Part of a small language model's weights.
Size: 14 layers, width 320, 10 heads of 32, MLP 832 GeGLU, vocabulary 8192, 19.6M parameters.
Architecture: RMSNorm before and after each block, no biases in attention or MLP, capped logits.
MLP neurons of a small language model. Each row is named by its layer, matrix (gate and up: input weights) and neuron, and shows model dimensions 32-287. Each number is 128 + 24 x the weight over its row's rms, rounded and kept within 0 to 255. Numbers have three digits each. A neuron's up and down rows have the sign that makes its largest values positive.
After each neuron's rows, "fires on" lists the tokens most often at its 100 highest values on Wikipedia text that the model never trained on.

L3.gate480:171124143093151124176108123170146148106154121149139121104119115098119115161157117122089109140168092130163120130134138173153117104148142117164164134107124115156136123136149118135102145128102136176132130120176092135165124126117155102148106177114141111095115157168123164126147139147128158163134117085165149087108090092093119122143118114158091110127160159137118127104102118123175140141161156104164105151097130105158134143174178098130109144184143122087125139102122100134140118124170092146134120158167131133103151143111099174144109155083144113156148150149133136104179150094123130088121123127145137174140164142138111171087157102129134115108150142137105087119153136146142111090113139126126100122125146102126130145143156118085143144082115128122138150130087152108148137116096112
L3.up480:137117107145105120164082104120135141141126125104152128131133153141126097140171120142095139136164093136137157146114141158120138140142093134149139125107153136146109175122128100130143132098111167131139117111179155108137125109133117116104119121164129128108152100138184119095114101091191102098117116115114127120084137117120112116118147162127163132102118122097116057151122129116155114113110122177152149129137103127120135107168128110151123111138136167162132086108127115142121094152114179123134161167120105142224169179167144115130134127143113104163092150145153140162121133129102124184093164097103145125115103147109096178111094128117115132120111133142149124108116117103116116129127113161133134129116115114116110148148167139111121156123120104126139133094095106135188127108148152
fires on: "-", "ri", "man", "si"

L9.gate134:153168155108103150133132090119094087121113081145088085083126118128097142154110125122115139113152112091117144130122108129143149175166139091121142154103130087136115115169114117146123153106135119081150162102117117156108129121108136141156089098099106137123105157107108156111134144125187143109145140103150165114140073092143115101127098148126114104178141132108093130125108107116116065097119130153138105112074130157098101115128097113146148113157126127105087101139134143109144156165151101141157126143174174122101157124130098073103123132153113128129132132106157129117120109140105127115116137139134137134110103151132106135138088093116148108194107113175126158088111125104133129076130133158158096105137146137124141111120170129148126139110054145135162106154109150104139123131151158
L9.up134:163111089179086149109117096118109131113141080126164112111127169157143118136115096161155149107125103107146124153129117183169167122150112146121121119120097137154095160155132086136104142136114108132155123094119129141114145118072129140108113146139123119140154133111139151130104132100152124102121088142126147118129122115115110095148133191113136138139094124088174158144152132098121057109126114129109126116133146174117119108156112093129138114151121109081094094165159116102160140106138134104111160170140123100131144150154109122153169111121178131091178123145176094133140122128133131093157106124158131105093091109141148139089134126083164102187118118152163124170125140099184144132145143129134116127123101112134127082172159098146112185123132128121126140149116131086073119151107129
fires on: "–", " [", " (", ",", " +"

L8.gate665:141130156162159151116115117146100086106150137111121139164127166118100116142112129115109133126117118116144119156134123116181132114151141143155135108150150147099117117124113095109142161151148139097166106148170130119172148141116154120157115132134110129116135121114155146137121101123148133127153158101169131090117148128094151120160167141147166089161123117134107129121116094154115169124094095130159119120132119091104129118107107131109086136124093079131083155120168141134127141126133138169140105133173160102114138182145124140163169141169109103137158134126118083101134118109099120139086104168098193120153157129107097141155127100152115131149118155104088144144164120136125114114125126091114080131126096182138108115122130076112122129116093093156147135102113164120073103138112109
L8.up665:142136156125074161143134154104135100128137113110138111149141111114116117139117152147129104136129141130141112134133116162184136131175082110096110112111152097114170175120120118134124169162089090164143115114097154080099139120157173112096111091128151180118140139126129157143113144106164154163109122131146137135129159132102138089153123120137092129130091118136129125123140102104083071100119147089154145136140178128130136082105098132105118128143144076105096078149121112139147098141136115145126124148170131133109143097137130116081155134161128152059142163098163171094156183090105149115126142119166106083107202166131147089108131094111154134131135076146148090148140161142100143168119140156154102065139107109111125103154163121117171159132154086106131113126112160127140120113152097
fires on: " (", "\n"

L8.gate416:101123149142137079154150120159123146139135149114116065158159187128128152135153142133141164094152147105115134185163146089153179145159147143105157131153134147088086139148140130127093101166180124142116115170117152145106136107120136086141122142109144173136096133088167154130158120110103139090140115143141123102137140126093117120113140170167132142118113072088120115154165098101143131148134134119173118131071137107143142091105118112154085108157136094114135160098154127165114113153118137118113149182149112117117132150104127140105128137121124112117136141108113145117132158136170130089089127142120138134130140140120078125081160133142081086149116108108089140120118126118150130120132137109123107090139147165153129111118139102140146130108077114147172138119106135130115137128144115
L8.up416:100119118136097124114159160130110128100197140107110112127136164139111110134158145126086148122130144169083122134136096119147154102130102110108144108121135114120109158092084152129127114170122133155151138125096125157098132139137150127107118133111144131125109101124107076144167119118121142096122157115181107137134127179112144079142160114128083136144129114097141110148132101119132141110144153160155110128087115120139105164134137153127067118160170162072114111111113160157163111154155130146117108139057137072091115151121151133130149171124115085157144128111158101131123101138125160108052171091121135100124126096147106149094137127092110124096132151119112118139119119117107108081187139109143131097136126181122119131146162133169159187158078152088156106127127093119162096125100118
fires on: "\n", "4", "2", "3", "5"

L7.gate560:111148161116094103178175134142082128139094112136110121123159117093147103140150141086099076108111105119156166150138123147161140132136122143132145145075155148116132174150082154116074114094146193147113103128138127143166117111150131084142135111130095062161127152148086153136167131136129120089145146158135145134098124137086128174130142122136122121145166095115091125112116122067115120173135129108142121128131120125135085138142114099141073150128102122111114135116141129121129127148115111121149142120124113107138132128120142151148154101107134107142094124109103123113158140090142087107114132143088140148164107136125109130110130128120130096157109111140095087143124127177144078087105118103142086111110129127093152149142102185137128100108125131114109137147133141130136119119165136
L7.up560:084109121151144125152145103110128149104127139151084070186115088131109137142132106150101155090127132128146156128138166132128134112154121125098135136129114143165121140142160102155122121085108107146146105136115140156171124145144137126162149117129101079145161156115115147098107103103117090108117180127114176104143120140130133123090153136126170105154139153124132116109104145118141112168177103130113135137151087113138110121151175110123132125109146118125096162147117110151137184103087085111157118124099127128083108122166123126125133103107153147132133127125108139141111151090116134136155098091129124158177147152116062096130120128110130127153126130134075103138120166140136124115120153148132121113180147119106135118163102128105147084107164134133127129080120090158132120147098107
fires on: " a", " less"

L4.gate722:130158146124171131170154169097118137121074131097165102132131126136114125162136110136125125126177128160131135147134079153147132167119119136168162116109140126101115135140140151161121111125139115147099120117106091161120127127112150114155165102120161100091095143071140140110147156087115137115115086148152159141131142170145062143155177128160127115136156120121091087114107125102116155138123136124108159105111147141123129099147154100177114129106143113129120129111149092116132117157147167137116157139136164118103095110127118153067116130162128140151152090094121110133061111127095119100125101153106149138097146116124136154110147078123109102148116097149136106112095165162127136101143121139129132121127122135157146144099078099126136097063144124147131132118126129131085150107084161
L4.up722:136144170125130126120133133126121161109146110089135127136128147122136152141113117149126096115124112124134095122113131140122134108132128148147144125134119118101105138173107113079143192119150159132144111141121086132138077136103130117163139127155174215160121130100146137116102117127120151157102099155102095121125163121126106151082091168149184117148146156148125065138124140143104131149117131100097091096153171133103095118181137135129126112152121073131100098121129118114090119133147116113094140083100132117134088117099101179117116105131134092170140126121157102148113120115111162092138139093083126131124167131090137150138125115148101162159095112113144108128128109112118108110123133147109130124122097099147115126139094129147140117153112137194138118192111150129112125081099129
fires on: "4", "6", "5", "7", "2", "8"

L9.gate94:149141121112112138149165135107097098093148143139135090148114163142084122159124110101110129120139140086140097172160145162094171113158147138133138131093111083150111153146177149135131104095142098124123133138135095139106143114134159116079113085154120099088123111125128129112143139088165136139127125115139143128105127160129136155134193131144141124157111118159116112085132102148170122119105117149165116149129124125094144093102162079109150096144121121134096154073167114155162118128156123076139163163091166120114128155161139147109106111150119120150141145141097137146109124127122146136138149143121106120159103145146116122207158101154112111142110154136140121105134104132153102123124112096168074107122157088110133118142127135100166073133119076093146133101124128150150166153110080
L9.up94:169156109126124093166183097152142140116090107117110118110163145141150114132140114178079111147134133153134096110130154103125168116138147127146114129188121104129079109148128129116163163119162125131121100111116152106132100128130103122135146146099097109151112140139141139120108145107079127067139151101103141120082137118142106093140136134135119063154129117101145116139121149149092162116126135133148144134094141148134154145091173118124122092157135110133106149141134184118138147152159098094091123131127142119058120090095105119125129163142101136164100120125139166138112111144156121128125125174137101070124125142129133111145158066096107107152116104117126133187152115081102132108111121112140142174111156149116103126130119145115152130131117110114068120127150117083128087179141119
fires on: " |", "\n", " a", " one", ";"

L5.gate58:139121116116133155086132096132113118113120139154155136098141121120103142154073054153124133135157103133160126093088153122114099116108098095138086125112156114112168111159135162109115134134163162130083093141104118150128150136135121136148132126126117111111126123148141148132128115114119079151125105137141118102146160110143156150153172106172107133078138159122097133106146141133070104129141108172109126117129124109130132132105098119090140164141169104125172106125125089148145170084093159128112129119156116164122169145134086144146158132176150160136128175162117117116185105144123073120165161104114185190188100119170100091131138138132119115146144114119140129103123119156148110193122143125157126130119118129132121136170120130169089155143109143134133115159109162121138110120168179
L5.up58:114140143155121122144089124130113162124155086190138063089167140141111158113078103113118133143124139115138121123137096148142132154139122148115111092138110118084138144087105131111145135108154153161146139115102179084132150084115115120104094129124088101091186152137093141092120092106169146109133139170113123131109143130176163117125093140130163132108129115112119134112141139110134109145131165095129159134143135123127151104188124161126170157116091114132115164142130100109125118117127117150129099129139103038107139135130117115111140141124117112104164108102153139109087113117120138118177122134138087177127124106145136120125147129142142173152166157146139118132131122132166116156133157154183086111095116085135164126124120106164136165147160127138154099147158111133125104065102132
fires on: " ", ",", "s", " ("

L5.gate109:096118102096136066116162084158109114145163132148152160121157146065140165146114087143120122110141121150133118106105136151138130134114131158145142160083139159118142145116142133116120105113155157194105125152090055090085157167145126137138130135099160144146114133165145149114142126122120165130162128129159115101167123116165116112110162112109115087114163164136107129135123138133132111154105121146121137097107188099095075148116140136164135127125176102143141132112137123169180093131155110185116129148146146114127129123106102135142131111149156159093128156160170129130094101070132117095127109129099133165121131122037108123140099144090128145144143129092157108115129163182130118126145112123149121130118103141142114115130107109161144146144073143152162072126136146122128142103120123
L5.up109:117136111130148111082129181132118095132124142108081102111181126117129168133121142109118143136129147126108103167171122115157129139137123140088142102100132093127102071162095163183138127120112140112142127150130169118125130144144120128109132144132142119100146137144157142133118133132159161096122160154107136160090102133141128103156129123125113163133085119151108148147183167166166145147098173149150109119077128141138129131120140126139164088153144097149156148133200115131092129159148140143157127135128108142116108174122139148147106148125131132128125101143176120164192128168143134160087115152109120126136135153104111130162180136163075130117139153139104147149125110109141167133139110112148080114152090120085141147149107117124105127133163144114122111093179128110138181118123112
fires on: "s", " ", "ing", "e", "y", "-"

L7.gate368:113141150105191106142132150122123123097101160124115109069120086089133175176144119102082127183150097098117118140148089134112096126167155150110142183122179113137156195139124159070113133150159139129113137156079128125149130151136132093129117121124103113124096125147141145104133166132108165096120104129170136100143146134100116150124104182155142113135163099137102132121084137163100134099113126088138129118105110106126160124099128148139127129146118122135141137118180096150124145135132112136130100122142102143106082120101107078123111122109114121140143116099135175141143103099119196134104097106122114122117154088141117151118166137157079115124077137137136129095102126127119109155151111159142152128150149144139146115115140159106121115072108114145170119135116163111178108154146085
L7.up368:166162130141111133097158112118097100141153174155132138165138130176109100137103119175161124091124163126108121127126158148120145140116123163147140148118129115124091138145110135105138145126121163162112078130130161074128106140096144130177172136175111158123136100110138108097162135130170128085130100143157117122107178135127114108111175135128195093119139124129111133143118128104073146144138077088100143159098147124114127129163124175161165126164063091104104106116139126134110106117121113128098099087125105123145129145152146153125151134116177137173166116154137156141152152127107164099112125139128171126147162078139163099117140144148119110158143114144149134106139113162180093081139156147122123169104132101173109155127149119131127133125109108151144120146083134120148140169098120
fires on: "8", "1", "7", "3", "9", "0"

L8.gate367:111128124124109125154117119144099072146109129148111140099118123126176084132121153119112117131148137120098189140088109104205174127160136095109154117145136144103102155150119128143150143192162106111103121142140129162121102118100134130092115126101112103145158118045146156132162153138131144131147132145151105089107090145133132169152121157129129110148125110113111147147107121137056122163133136118147139132097108156120117114156113108069099159131142112123147122118115168129120132158130128103095122142118121117142168158124115136132112125109137129173134122136100102123113145148177073114119115129091128113150134106122095136119171101106106093126117127125118149103101116097132128142153146109134135145130164138098097138093138185094148118121124172144138137110140111146136151155138162
L8.up367:113082129128102162185138134104105115130129175134154103129126140108113126151095146140073108097135153143163135129138190128180158048150141157102135107129124137135116129130106147141124122124119175139160180145156086103082146111132161141094160080121134103138108189135110121139138108140110151109140149151149102138109087167100177113106155128114141116138099114131087148184107131104129106130166180135141080108100118142147108101119105166168148099112138122105075128119118135133168120124137109111089160176141108125090127122119109138105097154122171095131153102051158131143120128128114142131163137117148120137113156150097144132113077125107121146096151126139148113113136101124110100110138143116119119083134120076138092148143140130108105113162081153140161128147116139143117139135107137
fires on: "\n", "==", "==="

L7.gate401:104112165129144130125098105131135101107073150125123132073123137146122146177103121160076136163140138115125085136123097153138133159128148144108142158166129139065112175154159127131099165158158089084146116182102143106132140118126153131132149146180108148152117129158143134097133136133145156111121149156123120118130121114121055150082129115113111066146172081094132181132107117129103073132098154134127113116112081117114154105124137151139115112159122135130135107118155122119117113196175120146118153168136121133088120109149111131135131131170115127123127123130159106132109132138096132124160100141112099127140159132137120143108133101164133160180130096136136096105121133157144123142079144170141099113164160142103143135112082137156112104147114094138133102081173133166100155146129145
L7.up401:117109144131120151130125087157113113130127146142092147131166106119133110132121061117108138090121149109130111097133131158142137145151161114162127149164154127120084107144138070122131202109129110181139103082110081104107127122144180108147134088103162128130129131142119082105122145124156127128120159134125122136150089106103160119168155131170163100131167127121118113149129107164128135133103135129099136087117133113059110146131095147131122061132153133106115101090149111090135134121106090126150143120117125178108130125143089161175106139135146102115135146117134127142152134132095152149130095155143112126098127171167079158149128104146165078164105120130119122119122104139107088131081129129121104101135086104116130164117074150122167140139130129096132105075135147145102167114111150
fires on: " |", "s", ",", " ("

L4.gate369:106156144120113124137114127156162072084110151133102095133112113158164124124151085127135140142120109125099119105088122109138150147174147117122153130125144089100103120126115145135080139124121111130123112147136146084142085144134154112108122127137116111161133135105102160125154144110136154127095113132117144114142133146114149110140133152138155139158140116107092107141082128128171135138113138118154098153085132119149132065113111130153138079122113095133133148082165100188143126168154146144115145157160128120114112101162112105120132096132096160133137154148152138089119127092129149110117100119131131110104143141170125138137149129122093142120099113142085149056109138154118140161160092114089108119146116130139152148155155142112057132140135096133153103073138183112136116133140131
L4.up369:169094153128128126105164153113136070120133088141106176121144145109157116133106142134136144202122089123106171120149132116133142143129112162142117125139158115159112147122131111119153156133100138107145103104094108141127100143127119133140132122157108109120121123150070085113136119082156115124152111094121140134117130170094162083134138120121112152096112128139088058055135101094111167104158135092117135103152141129122123108147102098132110099119117100119117099137127106153141112138102130117071076151151105114140132194147099132157146131123108149112171116155148151141119116082142152107150098113175163132143125135135091140167147083114133133110150131142128148110108133142109100124113120166120090104069105090140120179128134112129111181115128122110099077095122130136101129124145122
fires on: "9", "1"

L8.gate684:117098149102154122096135124171118109144146109130160094108150135139127118136139112126128088099173123103121158132165099113074142163084167122120123120143124099095129097146102132150124073166163098138123147121152121131141142083131127140113108124162147135122082120118110133129115171113155116149120092134143105127130166166151130143120101119145158129100110105147114134130158118133130130117151140135114115104112128105143179113075150131103102128114149117100151123120124087093166128112155116136107105115127119112132127118147133178077125130181137150137105146190109177126125112096166096130147090153112142101105137127139141122135121120129091083132099114117126177112101136164083165132131099145136043142125142109147107094095106139122135169095138128140154111139126136146109133139112147
L8.up684:095144161126118130102157153143131157123158150092131136158106152109137132158135128136099144100121184131156153140122172099164126106096095149123103118090105136121130125117096079109120123099124123137129120164142144133079181116159124116066116104128152098114124161107128131131117122148117106182161144142166106148177104104092132113114114159135124121158130114141120139095142120113119092170101147150086195141109135132075117102110124114109120161142127140107099133119152147105160095134141139135111153101114139158109123149127169116146140154126132107136125134141119124149117129184148091113151153112085135148152069120101124136150180115111158090107126105141128105164123145154166112158137140144143167125095120127087140118086128166173158132145110096142120136155086080097111127122125169
fires on: "2", "0", "8", "1", "7"

L7.gate61:144111167104116125121148116133137116109122150126153113179142132149144124107131120125131166154099129140137151104117125121119146153099146139133109167145113095153119091126131089160104143136141065146122128112131102181102097102123144113142140121125172130110137138121111132162198172118125118138167138141137105097141134099112132137112133147165194109145143132153092159163107135125158088136093157094126095150105155155139160078152144103100117134131167122109118172156117150121091140128106156120129112094118093118136173131142096140118089106163130122128129129093117191163085132107098110132132097147131112110153147137136099132163075149143132135140100106118142130084142150118096169126094090145139123135139155177128141149112129167138152142134156155094111094144136122149167137131163161
L7.up61:144097155111130147114108143060102170128130162121103147110070147164145109144123129126094135087131126099123148168115117113163108121088133142135120161150093117152074154144123139123113101114128135134148100122136079121159123124117139134094148139176157127114122104101149147145080116166130163125130140122123145132125177124132115121100122146112093134164126126098109100129140156105107156166081147136122156120131150107165146191082077136152205095138104132093122126114132135138086125120156134116136155147121182153082106147160089169104133150102142152125108086134147142155089148120156107126110144152128103134129128107103172107100155122102126129122160113132206110135101137119140068176107107104123118144117128140136119112084179104144127123112125119126104155135119093112154095138143137
fires on: "2"

L4.gate155:095101142146135092111117114135111152138135171182129119139103156149128148137118129110083132150112092129145156162126092088104170127115155103051124185135104088129151088113142150195130131115087119076125105161112113114132101121122169122131099112138120148147113109114129151115107123153115109132112115090148143081134138137124129141146121118113117140147120106137138131089148090115176127147122114132083073148154135130139150107123110130163135101143136151093127124112140136114127123117135108151076133139110172124110162119113167091123104119122093162178152167113109134109133086140131155123142140152120104131141177166131111116100080104118117146154103149156110128146105088094141155131118116127126181127093111127149130111120120137136076152119105087109149100108117179148147117117102112
L4.up155:158123140123127140123131098127099128084085100121140118108118171155124114141101167160131102127110079141088121140106120140168115124105120126154150115163181147156122086177114168121141107177091118132091125142116128078113200143155154138119165138131127126174150143127113143157135118108083134102159128126161119130127066126136128150151125128099145102049150116121134170128160108114159114099107140118132111133102156124142175171151125125099156133117124117100130164119116169165081148140120078129121092110147115160136088110114126168134119132122111113135122076127116136095112118150128126136101102094108094132078160134122146130135164112134127146092127122104141152138128144101092144123173078113115085112100111165134140155141127160134121095138095153113106084154114155116121136103088119
fires on: "e", "1", "ing", " small", "6", "ang"

L7.gate633:144120177088124123119135156133135138136145128151122110110148128141146108135087154133105105130107135153125144141146100144154118145139117120088151162144143116111116112109105136142151149138126111108129104135110084141127187123136113152131115087158171160130081097122140153139156157141132188112134118137151142119140099141165119131148147169175110113148127163115121122139113071136191125142118135134137129130065142123170114107153095119158128101116135121139130122118155142107147092189094165115102131094162109118103159152158082133112128069130126112139129114112150139056165089134157109135082130150113148171106138189113113141142133120119141131125099101114080133100074154108113135152144135164136101083150126144136182126160171149144110131123148106108131088098140194137132143131119141
L7.up633:089110146101094135142138091119092143126135110130147119138087142167141153147104141148126159113112142134118139162117124204108141176105117098149097159111100172150139154141089126111143126123138144119139138102097107113114139151150106162123155129176135136138143166072161122137130146140133108163138137132133141123122099129130156104119172112122124157137133174096147145179127144174113147094133168146115102150144145140073181143117115155118094134151107108115147091187149137153123091132130173164130120109130137120157158139101076154101116113131124166134148079114134153088116144139149105150105076145122159153148102117069094129142158126156156151116129153109129142149134118150123138126166099092096117148156144128115171139157140140160141094175109122159081110149143108101085087103109125
fires on: "1", "6", "7", "5"

L3.gate234:132114148097128152151125188183133104120115143147104113099133131141100122119134134095167081158122124149144130122141149110109141115139158165125152115133130099137131115090122101135159131100152103097137111122140138139142106113178133114163133106155134144087113150084119151115158167154133144130114110133156142146117144161068119110120123122138125146117128119129125137129107126073170083163146136144127099149105103143123101130106110114135064112148077150132122121114180161088144133120138128129174137140148160106119145128147096166088100106134144111115134155115126087140144116096060124125121153150139119114128127151107134125120130087109110117113132101118106150117076131146108107076082151172136123147128162123138158172070115123162138156107136070141120093068127127123118109124085098
L3.up234:107124149153137128165098116119147137122131201157163115127123105141090096127126123114100154132119117119121131107111105123164143092147121148121117120137113138131129093166133151133165151109069115095136116131097091140128127117119105120106097142177112105135151144137117107083098102119147143166150148088144147105159105138111145113155143095128123117123168119115096121076143108093124117131106137120099108179115103114135142098128092127148158121131120180142129132138157137142156090076091137111133159155080130154133160166150128149176116148128113147169191110092132163089085119133156109169101150120098138158101101106133125135082122130141132105115129095094135174133155183146126096113128121134144177160139163135141101145171107120127129135167145084122086116160160091148179155147175128
fires on: " a", " re", "ma"

L5.gate609:109143123116153172156140136116090131135099120169105135112159112136145112131157101082117104150122115133145140132126115096139195086179170117113157132147157153130097140108164152132114143116128124099131118132120177140171119098121142107136135123117120122148077116076129142121145123130135131135123098154165180111084134155139118167130136150151133069130177108149115143116127116102143124176123142115168139146128126158142138151118166100121090089192109144180120164114165126136152079142130127115127086185138134063145108120134128119132125110138150161096126113153133149118085099091101138113120111140107104135160147121093157142060129103103075135139119120126105147115116186142081123149154136145133118107186157153121166126099117108104107107117145101121130123107124161129169177116170149
L5.up609:111121142144167170113202083152182148138101120113159107103140123102089110124122121115130145120144126116115170100144101163126136121111100134142112113158109130109111109143099108148073147136135153151146128126096123139146134151138090122183125150143104171167109116122134100144144113184172105156109089126139108077171127149130137130101136114119135111115105102159134141149126133154085145095144100142169088103122134112104106140120098131148159092065110108125146144105098128118098141121127103112106181146111163115119136122141131142085094157148131181113138155088127146126106123127141105151141107123140074108092155151149134088106069147149152087108135136112133116138139141168113121128136131121132083129114140149150111137120140108140180139130101101146162089133111149110087148146116130
fires on: " a", " A"

L4.gate62:136111157147107146131145147159118137121106120135091166116142168116169130123085103122100131148160129096187098153112128112139159118115136139166144120091115137153153144083136125134136123083118096095110163098107090142100143123128130105142115137174146100074148154116108155081135100118118157173126136109137138097114135107150161096170111132134106159129139089150118121120141087115129117141097137168155092099073106152123094119176099159103131134074121153104128127109148140136144171098066128139090129104180087157109140156123084127128102153117164175143118144148110098166148155097134138110139128139143104109152156129139137135109106119115085108158130090114118139174155125137120144155130186135139128118117194121111158112113117111143159133132109111149129138147162136141131176121111186
L4.up62:135158108157145148130106126094138141105148148131139144127123110112098110129124119117137096105181145133146180162125128109139097130167140112141094149111167138141117135132084103145158148109114136144187122154181094136082097153170114105088121120125127120123140115121132104112139154159188104129126115154133131151123091125157071146152159170127129109103167113140165059141130120101095115133113113156117128101105123100108131165116142123186113115147166110113136121107168096107125090145111133122079117132131119159100144106091065144141111127155101136141102103098147150154146140097148082134116122104152182156090117103122141133149151102184150171135132125096113104150129134094150139150121117133103164137125142114094138149137158152093146136111139136148095101120099141105108122161131119
fires on: "s", " of", "n", "h", "is", ","

L7.gate575:143117106127121116142137123151111146106143161086092155128190145087202160134089124137100107092098139121114137136122183148134132138163129104087161129118130143056086160129095147149138119169181126163124096136138178134155125138180129083153162142113144172145115156109147140131145111125128164136155138170125149124095118135090116079134115113115120120159142121129169163155126149109099101134105117089127127132101121177098173113152108153149106102115141135136124129130119132131129154158129143127148140164155110137106107140114109113118161134138136085164121144124132101107140154142120136101132113116093155116115134137106125172108132097150103148196113116093143140080097109125167163122129143167146109130124118134085144155156113162154094191139108128122148127153118136151122131164141101
L7.up575:141124086139140100156081127147116100143148139108151149127124115108132114115126097148150091140185101146089132149100122099122132121129121114149090108114114082132141127135106148131096135129158136155111119114102154136081097146144138089124135088132140135118124129165158127114112124132116127146133077130100131095155125114136172172197137116177122120079145108124139119103148129141178088186145109098123092130166098130087148103115104105121135135139150113150133118115119130119122178121155130125165151111110109122118169132112087118166127144141104138111121078109097121103104139089114137100148132134119123146156107155123127096128159121137069114126103151130077154138163114113120077169136136137128124145133102095130170120114059096105133139121145123153169132169111140114108207121143143
fires on: ",", " and", "s", "),", ")", "\","

L5.gate438:113158137071137159110129132127130126087128107176129125130152105108124127179146166098106124099117137141144108136170102096137151160153122130141125142129126076141128210117124128170135152073145171122085134141171126149162139161131133091119117136174133084070098169136104143111167162128114123123127120097105123125137100183170107119141146140150139114123109153128125078138145128126109123160103147137115170131091129102158124106152102103098162107188121146116131182077139116165099128154115111124139136112134144159106138164152145112124112130107111147133127133140121158103130141140123108129089112122121086158174120178183136120135104120122113107120142124199074133108111159133125155124173125152123118104153121129161138149093160148154126138101115140134123141128126149153137134130106161
L5.up438:120088130139120113161170147127154120099118117149150079159106115123153099124142090094132081121100137110141144135129142093123178117142137102122111130131164107140095131095111122112133099113136097123123101139134136167126133140135126117133161159141106106117108134086158124136172104135120100129117125104121105113144168147136114104134128122134124141132131120179097098082154088107144126157139096124117134151132126139149102093125139107083109124116114128108111121173101096094113125130118095117152128140135107096124131157121118113081094162144108151076116079146108161112145084109143149074164122142161113097117150166149099114124099155076132158134163150110106132135096154120120168129147143072148113109141167188152152098136093030078150134142155093119143139119109155151109095106106135
fires on: " a"

L9.gate504:114132145091152118102142132179125163130082108157113137110114116129162104152122150133136153141162136136155067163141147141155110135129164152128130146121136101108138190095187129106127153156129119128120120157149116147094110119139113111087117121121097110147117140146100160095163121092142169104094121110131126145151116156137105145122089164089131142122136112096110134108121110112133085153131156085137086100110121090137136084144108152139140130170111126121144175116100125138096166131132146107091099147155122124107121094072144118104095118109086172161109095149126124108160116133129155077070155125139127133153097128142113143109099126111071120170162077163120115110112163072115171152165130098145078107147144127117149134138142098105096140110109107116093145099111127132124194148135160
L9.up504:116112108118144090149071125127158172125091129128135150129149117100109158133161106132109144128170167129078148093114123129129124100086127148137121126120147135153151099166141068137130147074112147180103164087139111151106133134147120124105124109144101114145125117106128134121125138126144127135154142069154126150129123112118131094137128147082102122155123145172105104136127131111091083115174133120147142145120142165141147179143130110138174090132164127137111097122120121103136149118133116118124126165127106124145114102112189120144154123107104134114109128105120159128122164094165136140148150147136115148094129081158138138161138167101132118116133145099141115176101086100131132157101083124071128112143131114168098071143172148142152162105084131116133152096072117129145130094146145
fires on: " of", ",", "th", "st", "rd", "–"

L7.gate608:159164166103101114141140146124107139145139179161122127121156163106152131142145120113104124153094100113147130135090128181159118129128124141126148139115146166099095154154133138174105125159153114114111136186164155082089098141141146123146123108100109109129122110140139150138157146156121127077165108153163113119106127125110120106155103126176091115117140126162137156120142105108102109157125131083144115125149086139082120103127141119122112099171104065123124143148131113169084125143153130138149153138120122134114116143149111121122125075159121093123112131120140094120138128118102156113122130121094154133153134145106150118131141044119114125177093117134138118116165151153142119126155112133167052109136124114143105137149087125116154118101089129111149125153124137105107141130132072
L7.up608:152124126097116159158128131096101107135079181093151187134095131148105100136136143147119122119120132116116132131119156151123113160117097136132149073173147119055116172088127126148151145118141135136111155141121150093144136126127163133125098124127130156103098101117139160130119123131130132143125116143126131127114119125077151103119106114154141107156149175188115133139134094123097172119089155135143105121145136145106124112133128131119154137125113152120110136087120120136096126151154140126145138114129101151107120103160175154109128130110093073083130104117121117095142136145126197153119134137110115143123094105124148108140131102120133117152146137095143050128151133112169096128139111132151113109120141135113182130159058163116153094120151128094181136099120122106141164120125099
fires on: ".", " while", ";", "\n", "\".", ":"

L5.gate232:116147153094132174158171133116091150135114148147161124162143160110101099139103145131110110108107157080179125123090151135091153111167084151098168134113103141138095160105148143102154121144135135141137102114141095151170090130161142093125185079132099143108076157173113141112130143134138165163128129147155167136158146120095125161128150091148125181117112169130106143082126149109147089143129116110114106154105106119151137152105140085130114117139092151156096159096154145126134098097133105116148159161115185121141169134136100106102100139162147159081125171151090150146120129100135173104110118128136115130161131105117146099084117143126111145160155117134127100088126147133100126108141131149159092149123136154133109132131145123078138106135157093133139159121113123159115153131137131
L5.up232:147088146138133124127188138107169146071086105109115120149112121125126100146119090102111110109121147179116153105133132107106148097162102145152130138170169161123131133152131088106150179098142089135124122117101173145121125119149107123159131112157178136151135122139117128145122161112137121109113142089123120120144129134096117106129119127131131117148146145126131123114085120160113110152135105145100174120144096190154058116133125122178101085087150110169123184120134119112201146163138107095111169167157137119085104124113126154106110172135121129137128067098106158133121119099131133108169099164128115159102135150140143110103107115106136127106138148120122158115146155129118134153104108127137136102157164169115129135117123140103130114113111127082128134142114135183188109125114133
fires on: " A", " a", "A"